{
  "num_hidden_layers": 9,
  "vocab_size": 8192,
  "qk_norm": false,
  "bias": "all",
  "optimizer": "muon_variant",
  "weight_decay": 0.099,
  "schedule": "wsd",
  "doc_mask": true,
  "z_loss": 1e-05,
  "train_tokens": 311900000
}
MLP neurons of a small language model. Each row is named by its layer, matrix (up: input weights) and neuron, and shows model dimensions 208-271. Each number is 128 + 24 x the weight over its row's rms, rounded and kept within 0 to 255.
After each neuron's rows, "fires on" lists the tokens most often at its 100 highest values on Wikipedia text that the model never trained on. A number after a token or word is its count.

L2.up1264 [161  81 119 105 118  82 110 161 140 176 137 161 124 118 176 129 177 134  97 127 161 115 112 123 147 125 142 120 131 136 103 150 148 114  93  99 130 117 119 168 145 141 154 139 132 129 109 143  69 122 132 180 160 116 114 150 153 128 144 136 108 119  93 148]
fires on: " &" 56, "{" 28, " and" 13

L2.up27 [142 101 111 128  84 132 130  77 162 188 143 129 119 111  79 116 144 122 161 123 111 133 116 137 128 111 120 164 155 148  87 131 139 127 140 128 123 100 165  94 140 115  99 167 153 106 113 100 168 146 104 114 114 145 129 122 129 125 170  99 175 171 110 178]
fires on: " to" 46, " &" 25, " and" 20

L2.up767 [121 115  89 112 122  95 144 125 128 133 132 170 128  98 108  98 194 173 137 177 120 186 137 105 118 157 150 150 143 152 125 133 103 144 180 118 118 163 109 139 105 156  95 131 158 163 124 126 112 116 167 118 150 115 145 101 104 118 139 108 128  97 157 166]
fires on: " C" 16, " Gu" 14, " Wi" 9, " Be" 9, " Sw" 6, " 7" 6

L4.up804 [116 132 110 146 170 131 140 139 138 105 117 101  90  52 111 179 127 152 142 144 190 138 115 122  86 122 127  91 142 146 127 158 148 180 164  78 107 159 130  99 128 154  93 128 148 121  90 118 152 164  64 132 166 123 111 129 140 109 166 144  87 134 105 157]
fires on: " as" 54, ";" 8, " ;" 5, " to" 4

L2.up996 [ 80  99 133  86 138 131 108 168 114 113 124 137 152  96 134 160 102 128 128 190  93 146 145 137 156 139 135 116 129 126 115 148 100  91 129 161 124 161 158 137  88 119 148 134 137 110 153 152 142 131 141 137 133  54 139 113  90  89 129 148  59 151 170 159]
fires on: " Pres" 15, " support" 15, " 18" 14, " position" 10, " eng" 7

L4.up660 [122 136 136  89 107 176 106 103 108 146 144 136 103  85 117 110 117 114 113 165  99 162 145 140  78 151 109 106  70 111 107  97 172 112 132  99 130  88 143 129 126 131 134 147 122 141 177 137  90 125 146 110 124 147 122 116 147 136 124 110 168  77 129 145]
fires on: " Is" 23, " is" 12, " as" 11, "des" 7, " Has" 5, " Do" 5

L2.up46 [131  87 115 171 130 109 156 133 103  95 128 133 108 159 131 191 156 136 156 129 115 127 137  89 135 114 153 122 144 121 136 122 125 155 107  99 124 163 132 141 111 107 154  66 133 134 156  62 115 150 114 121 122 119 141 108 139 125 134 111 112 107 114 142]
fires on: "L" 30, "W" 25, "G" 12, "K" 10, "F" 6, "M" 5

L4.up217 [143 121 155 110 119 127  82 142 130 139  95 111 121 118 110 100 148 147 133 144 126 133 107 124 120 144 137 119 131 161 150  98 110  94 148 154 174 219 117 126  90 138 115 136  98 124 107 144 116  85 125 121 112  99 130 148 144 153 140 123 145 159 103 145]
fires on: "," 83, ")" 13

L4.up584 [135 143  81 159 124 149 146 125 116 139 124 154 104  76 142 130 117 164 155 168 111 137 115 161 159 136 131 115 166 135 128 111 129 108 107  80 120 160 156  97 136 114 109 128 136 123 131 152 118 142 113 125 134 152 157 124 134 125 127 125  72 124 140 125]
fires on: " |" 30, " to" 22, "\\" 14, "°" 9, " as" 6, " can" 6

L4.up389 [121 156 133  96 137 103 113 151 143 125  79  99 138 130 127 167 113 127 129 153 115 106 133 145 109 116 109 167 144 136  97 139 129 102 124 127 143 175 181 145 160 125 127 161 147 100 140  93 160 146 101 145 145 136 142 132 101 139 128 113 130 141 156 128]
fires on: "z" 31, "R" 27, "K" 11, " MF" 4, " Ryan" 4

L2.up0 [127 159  94 117 122 103 109 150 119 166 124 130 136 160 107 151 139  98 133 141 147 114 157 127 141 123 148  65 155 139 143 160 131 165 128 108  98 110 145 135 141 107 128  84  97 132 131 119 123  79 155 121 156 153 114 110  96 171 131 148 137 167 136 157]
fires on: "ation" 85, "ces" 9, "ations" 5

L4.up189 [124  96 151 115 117  98 164 116 129 177 120  88 130 128 157 107  89 172 159 130 120 114 113 109 130 124 122 143 147 111 100 158 121 136 148 134 143 123 108 156  86 144 109 129 172 108 139 118 189  80 106 144 147 162 113 134 138 145 140 120 126 135 120 123]
fires on: " =" 39, " +" 15, " cover" 7, " per" 7, " −" 7, " from" 4

L2.up374 [141 141 130 106 157 115  94 130  76 136 108 105 137 183 123 109 130 116 109 138 124 162 130 114 147 118 140 128 153  94 169 103 131 154 173 131 122 139 138 110 156 134 163 176 115 117 140 152  54 128 102 141 102 115 105 143 122 133  91 150 101 134 132 121]
fires on: " century" 14, " years" 14, " 120" 12, " time" 5, " 15" 5

L4.up267 [147 118 113 153  96  77 116 134 120 172 170 152 109 136  84 122 146 125 139 142  97  97 152 129 148 144 116  99 131 158 109 124 124 127 140 143  76 139 136  97 139 138 116  93 143 144 143 154 135  83 123 188 133 109 120  84 129 129 167 100 111 135 103 128]
fires on: "′" 39, "″" 33, " file" 14, " images" 4

L4.up356 [136 148 104 126 128 126  84 112 168 125  85 169 127  85 122 103 112 176 135 130 113 150 127 123 146 151 122  85 152 120 134 150 137 163 135 107 106 101 125 145 149 147 116 113 142 133 112  96 141 160 114 127 137 129 138 147 150 109 152 113  97 172 119  76]
fires on: " to" 27, " in" 9, " on" 5, " avoid" 4, " accept" 4, " not" 4

L2.up718 [136 103 140 129 103  71 103 108  93 127 100 141 158 148 128 133 153 139 127 105 166 122 146 110 101 128  99 122 135 105  96 139 163 102 146  85 141 156 130 157 128  90 151 135 132 139 132 158 109 128 110 131 165 189 123  87  89 161 169 161 112 108 146 155]
fires on: "ume" 19, " single" 17, "uct" 12, "uc" 11, "Le" 9, "ü" 8

L2.up388 [109 150 117 117 123  97 144 149 122 146 166 142 101 187 133 133 111 109 113 133 146 119 123 146 103 124 103 173 136 124 130 123 155 106 154 123  97 166 135 180 152  83 135 106 181 139 128 141 141 139 148 129 139 122 121 120 139 114 123  76 165 127 135 138]
fires on: "ly" 91, "IP" 4, " therefore" 4

L2.up1128 [ 97  95 134 130 140 102 139 123  86 111 127  88 124 116 122 146 106 133 130 123 127 129 125 115 122 109  94 151 118 135  90 149 202 100 118 120 128 168 158 120 115 131 150 116 104 121 110 128 149  87 167 143 169 160 108 120 121 113 106 125 109 104 135 121]
fires on: "ated" 42, "ates" 9, "ected" 7, "acy" 6, "ations" 5

L2.up1064 [112  91 103 121  72 119 165 130 136 158 111 151 108 134 138 134 142 136 119 116 145 135 110 128 147 120  99 153  77 153 134 107 148  90 104 127 136 136 105 138 119  64 120 164 155 111 116 142 152 153 118 138 108 106 156 115 183  97 148 166  92  99 104 121]
fires on: "G" 36, "ume" 9, " Ke" 6, " 1976" 6, " Gu" 5, " 2026" 5

L4.up343 [107 124  94 129 134 110 130  99 126 140 126 161 150 153 148 147  81 116 122 160 130 143 164 106 117 125 117 140 113 102 126 172  83 145 132 108 126  70 136 131 125 134 136  91 105 164 106 160 155 140 116 103 169 119  94 128 133 117 124 127 166 128 128 142]
fires on: " |" 27, " United" 12, " ran" 5, " hur" 5, " 38" 4, "bra" 4

L4.up209 [125  89 154 149 113 123 125 103 147 100 116 135 159 145 118 107 109 113 131 136 145  88 115 147 126  85 152 147 126 138 109 166 164 138 103 151 163  94 134  82 117  89 140 145 172 124 119 148 160  92 134 102  98 144 124 146 131 137 158  96 119 126 133 149]
fires on: "=" 45, "-" 15, " to" 5

L4.up51 [112 101 139  93 148 109 150 100 117 107 152 121 138 133 148 159  97 146 111 127 113 112 129 170 127 132 106 113 122 122 166 117  88  90 151  90 119 172 127 152 130 142 152 132 116 117 142 139 143  99 100 124 122 145  95 115  81 128 103 146 124 107 169 115]
fires on: " \"" 89, " “" 7

L2.up237 [114  93 141 124 132 168 105 152 144 146 121  98 126 158 115 144 124 110 140 135 149 123 144 121 146 144  96  91 145  98 141 112  79 119 148 105 136 157 117  80 138 119 120 159 157 153 139 186  87 125  98 100 171 153 114 131 139 139 110 127 125 123 144 142]
fires on: " 15" 33, " 18" 17, " 120" 6, " 60" 5, " 70" 5

L2.up375 [152  85 121 116  97 108  88 133 120 116 116 111  82 131 170 132 133 113  75 124 152 106 177 139 132 166 155 164 113 147 123 149 117 110 158  74 115 106 111 110 126 129 165 100 127 122 121 141  80 121 117 154 155 118 108 123 101 137 104  75 135 137 101 125]
fires on: " and" 32, " &" 16, " disc" 8, " pers" 4

L4.up255 [107 127 138 114 148 106 120 120 134 107 109 107 184 113 148 127 112 151 126 142 171 128 125 111 136 111 131 100 152 170 124 160 143  92 130 114 125  75 123 121 152 129 114 189 126 108 174 164 142 145 109 146 143 162 151 136  84 147  96 140 111 139 111 120]
fires on: " |" 22, "," 17, " in" 13, " on" 7, " that" 4, " only" 4

L2.up468 [ 95 106 115  53 134  66 123  90 115  89 131 128 114 146 111 140 136 131 100  97  90 135 166 146 112 115  98 128 149 124 147 152 127 143 113 174 156  90 140 145 126 122 128 137 164 147  77 155 149 187  79 115 155 152  76 150 115 119 171 197 157 133 147 168]
fires on: "ance" 17, "ori" 11, "ola" 9, "oa" 7, "ial" 6, " Inter" 5

L2.up5 [137 129 155 107 145 160 115 106 125 136 114 169  87  95 110 150 136 153 117 115 131 145 123 114  77 147 148 123 136 120 126 155 173 141 145 102 109  99 177 108 156  99 104 162 143 140 125 141 134 147 151 144 164 122  90  91 160 135 120 141 142 152 127 179]
fires on: " &" 33, "{" 19, " track" 11, " medal" 8, " comp" 5, " super" 5

L4.up252 [127 155 112 105 134 110 110 113 159 151 100 106 118 136 112 116 139 156 118  86 165  62 103 108 142 124 135 149  82 106 117 155 120  95 131  76 114 100 134 127  97  88  79 145 149 141 144 162 151 111 105 131 149 143 149 138 136 136 131  98  99 129  81 134]
fires on: " from" 65, " to" 5, " up" 5

L2.up370 [139 111  91  99 111 122 165  93  89 185 128 152 144 129 138 138 183 134 124 115 149 179 130 143 135 146 122  99 137 118 103 144 144 134 112 144 117 126 137 121 126 143 123 173 121 129 127 168 118 122 104 154  95 104 128 103 112 111 113 107 155 109 126 150]
fires on: "ge" 54, " election" 17, " significant" 8, "ency" 4, "ged" 4, " GP" 4

L2.up856 [ 67 131 136 124 133  95 112 165 118 108 121 179  98 103 113 152 144 106 135  97  90 100 126 138 124 135  91 123 149 137  96 159 171 105 112 110 176 102  91 107  96 128 136 113  60 128 159 165 134 113 182  94 151  98 121 136 126 128 112 141  89 156 164 116]
fires on: " Association" 14, " Championships" 13, "or" 13, " published" 13

L2.up888 [162 145 113 107 149 171 155 140 120  99 134 130 112 133 117  98 146 124 142 148 145 101 166 108 136 148 102 161 123 160  93 128 116 161 133 160 126 126 127 126 130 128 144 132 143 121 102 120 182 151 125 168 114 144 126  96 109 120 161 139 125 129 165 105]
fires on: "′" 16, "00" 14, "20" 11, " Total" 7, " vocal" 5, " Commonwealth" 5

L4.up889 [124 156 137 116 121 101 138 141 137 171 149 115 120 165 109  87 143 149 120  99 133 116 131 150  92 126 106 153 131 105 139 135 106  81 128 100 113 156 113 143 130 135 100 121 158 116 101 112 158 114 104 136  56 125 136 135 136 128 120 150 136 149 130 152]
fires on: "%" 21, " north" 11, " Report" 10, " west" 9, " south" 7, " passenger" 5

L2.up302 [ 89 187 165  91 107 155 135 111 137  90  98 114  90 108 145 152  89 111 140 105 148 163 157 128 102 155 150 135 107 140 104 111 151 139 135 126 123 130 159 148 124 139 157 159 142 120 108 152 160 124 110 122 114 128 146 100 118 145 134 124 136 100 104 136]
fires on: "\"" 98

L4.up591 [132  95 166  61 140 160 134 124 125 157 106 118 123 102 120 148 107 100 154  91 149 136 143 155  99 140  98 126 113  81 138 145 102 122 120 135 105 113 158  99 150 142 130 187 139 125  74  97 132 116 116 120 141 155 112 116  69 128  77  99 139 138 119  87]
fires on: "\n\n" 41, "\"" 19, " CB" 7, "OR" 4

L4.up588 [125 143 124 109  95 109 100 138 140 136 120 116 103 121 117  79 153 118 107 102 126 103 135 111 116 132 196 140 130 145 139 134 110  89 146  98 181 161 178 135  84 102 107 122 127 148 145 155 181 139 139 142 139 108 178 131  84 149 132 135 211 178 162 137]
fires on: " \"" 78, ")" 7, " images" 5, " player" 4

L4.up1237 [144 157 121 165  87  94 115 133 149  98 150 138 118 122 138 157  90 116 107 122 123 135 184 159 125 137 151 106 142  97  97 113 109 136 150 130  81 166  93 123 129  92 141 122 133 127 123 131 122  86 132 152 118  83 104 116 137 135 143 102 119 120 177  88]
fires on: "′" 25, " century" 9, " had" 9, " Marine" 7, "″" 5, " administration" 4

L2.up766 [103 119 136 127  93  95 149 101 149 128 158 148 121 103  86 118 104  95 112 143 102 185 113 137  99 174 159 132 134  89 108 110 169 113 137 101 124 115 140  96 124 151  86 102  97 122 122 132 114  81 161 118  70 158 113 118 164 112 139 110 132 111 118 169]
fires on: "  " 24, "%" 12, " Pet" 8, " Am" 8, "yer" 7

L4.up662 [119 113 122 120 113 100 167 141 109 109 118 122  98  96 141 133 121 103 112 128 144 107 102 142 114 109 154  95 156 171 115 122 119 124 147 119 152 145 161  99 118 144 147 140 105 102  91 108 181 142 119 171 129 116 172 102 102 182 130 121 170  97 138 145]
fires on: " can" 38, " Le" 10, " Can" 8, "La" 5, " to" 5, " El" 5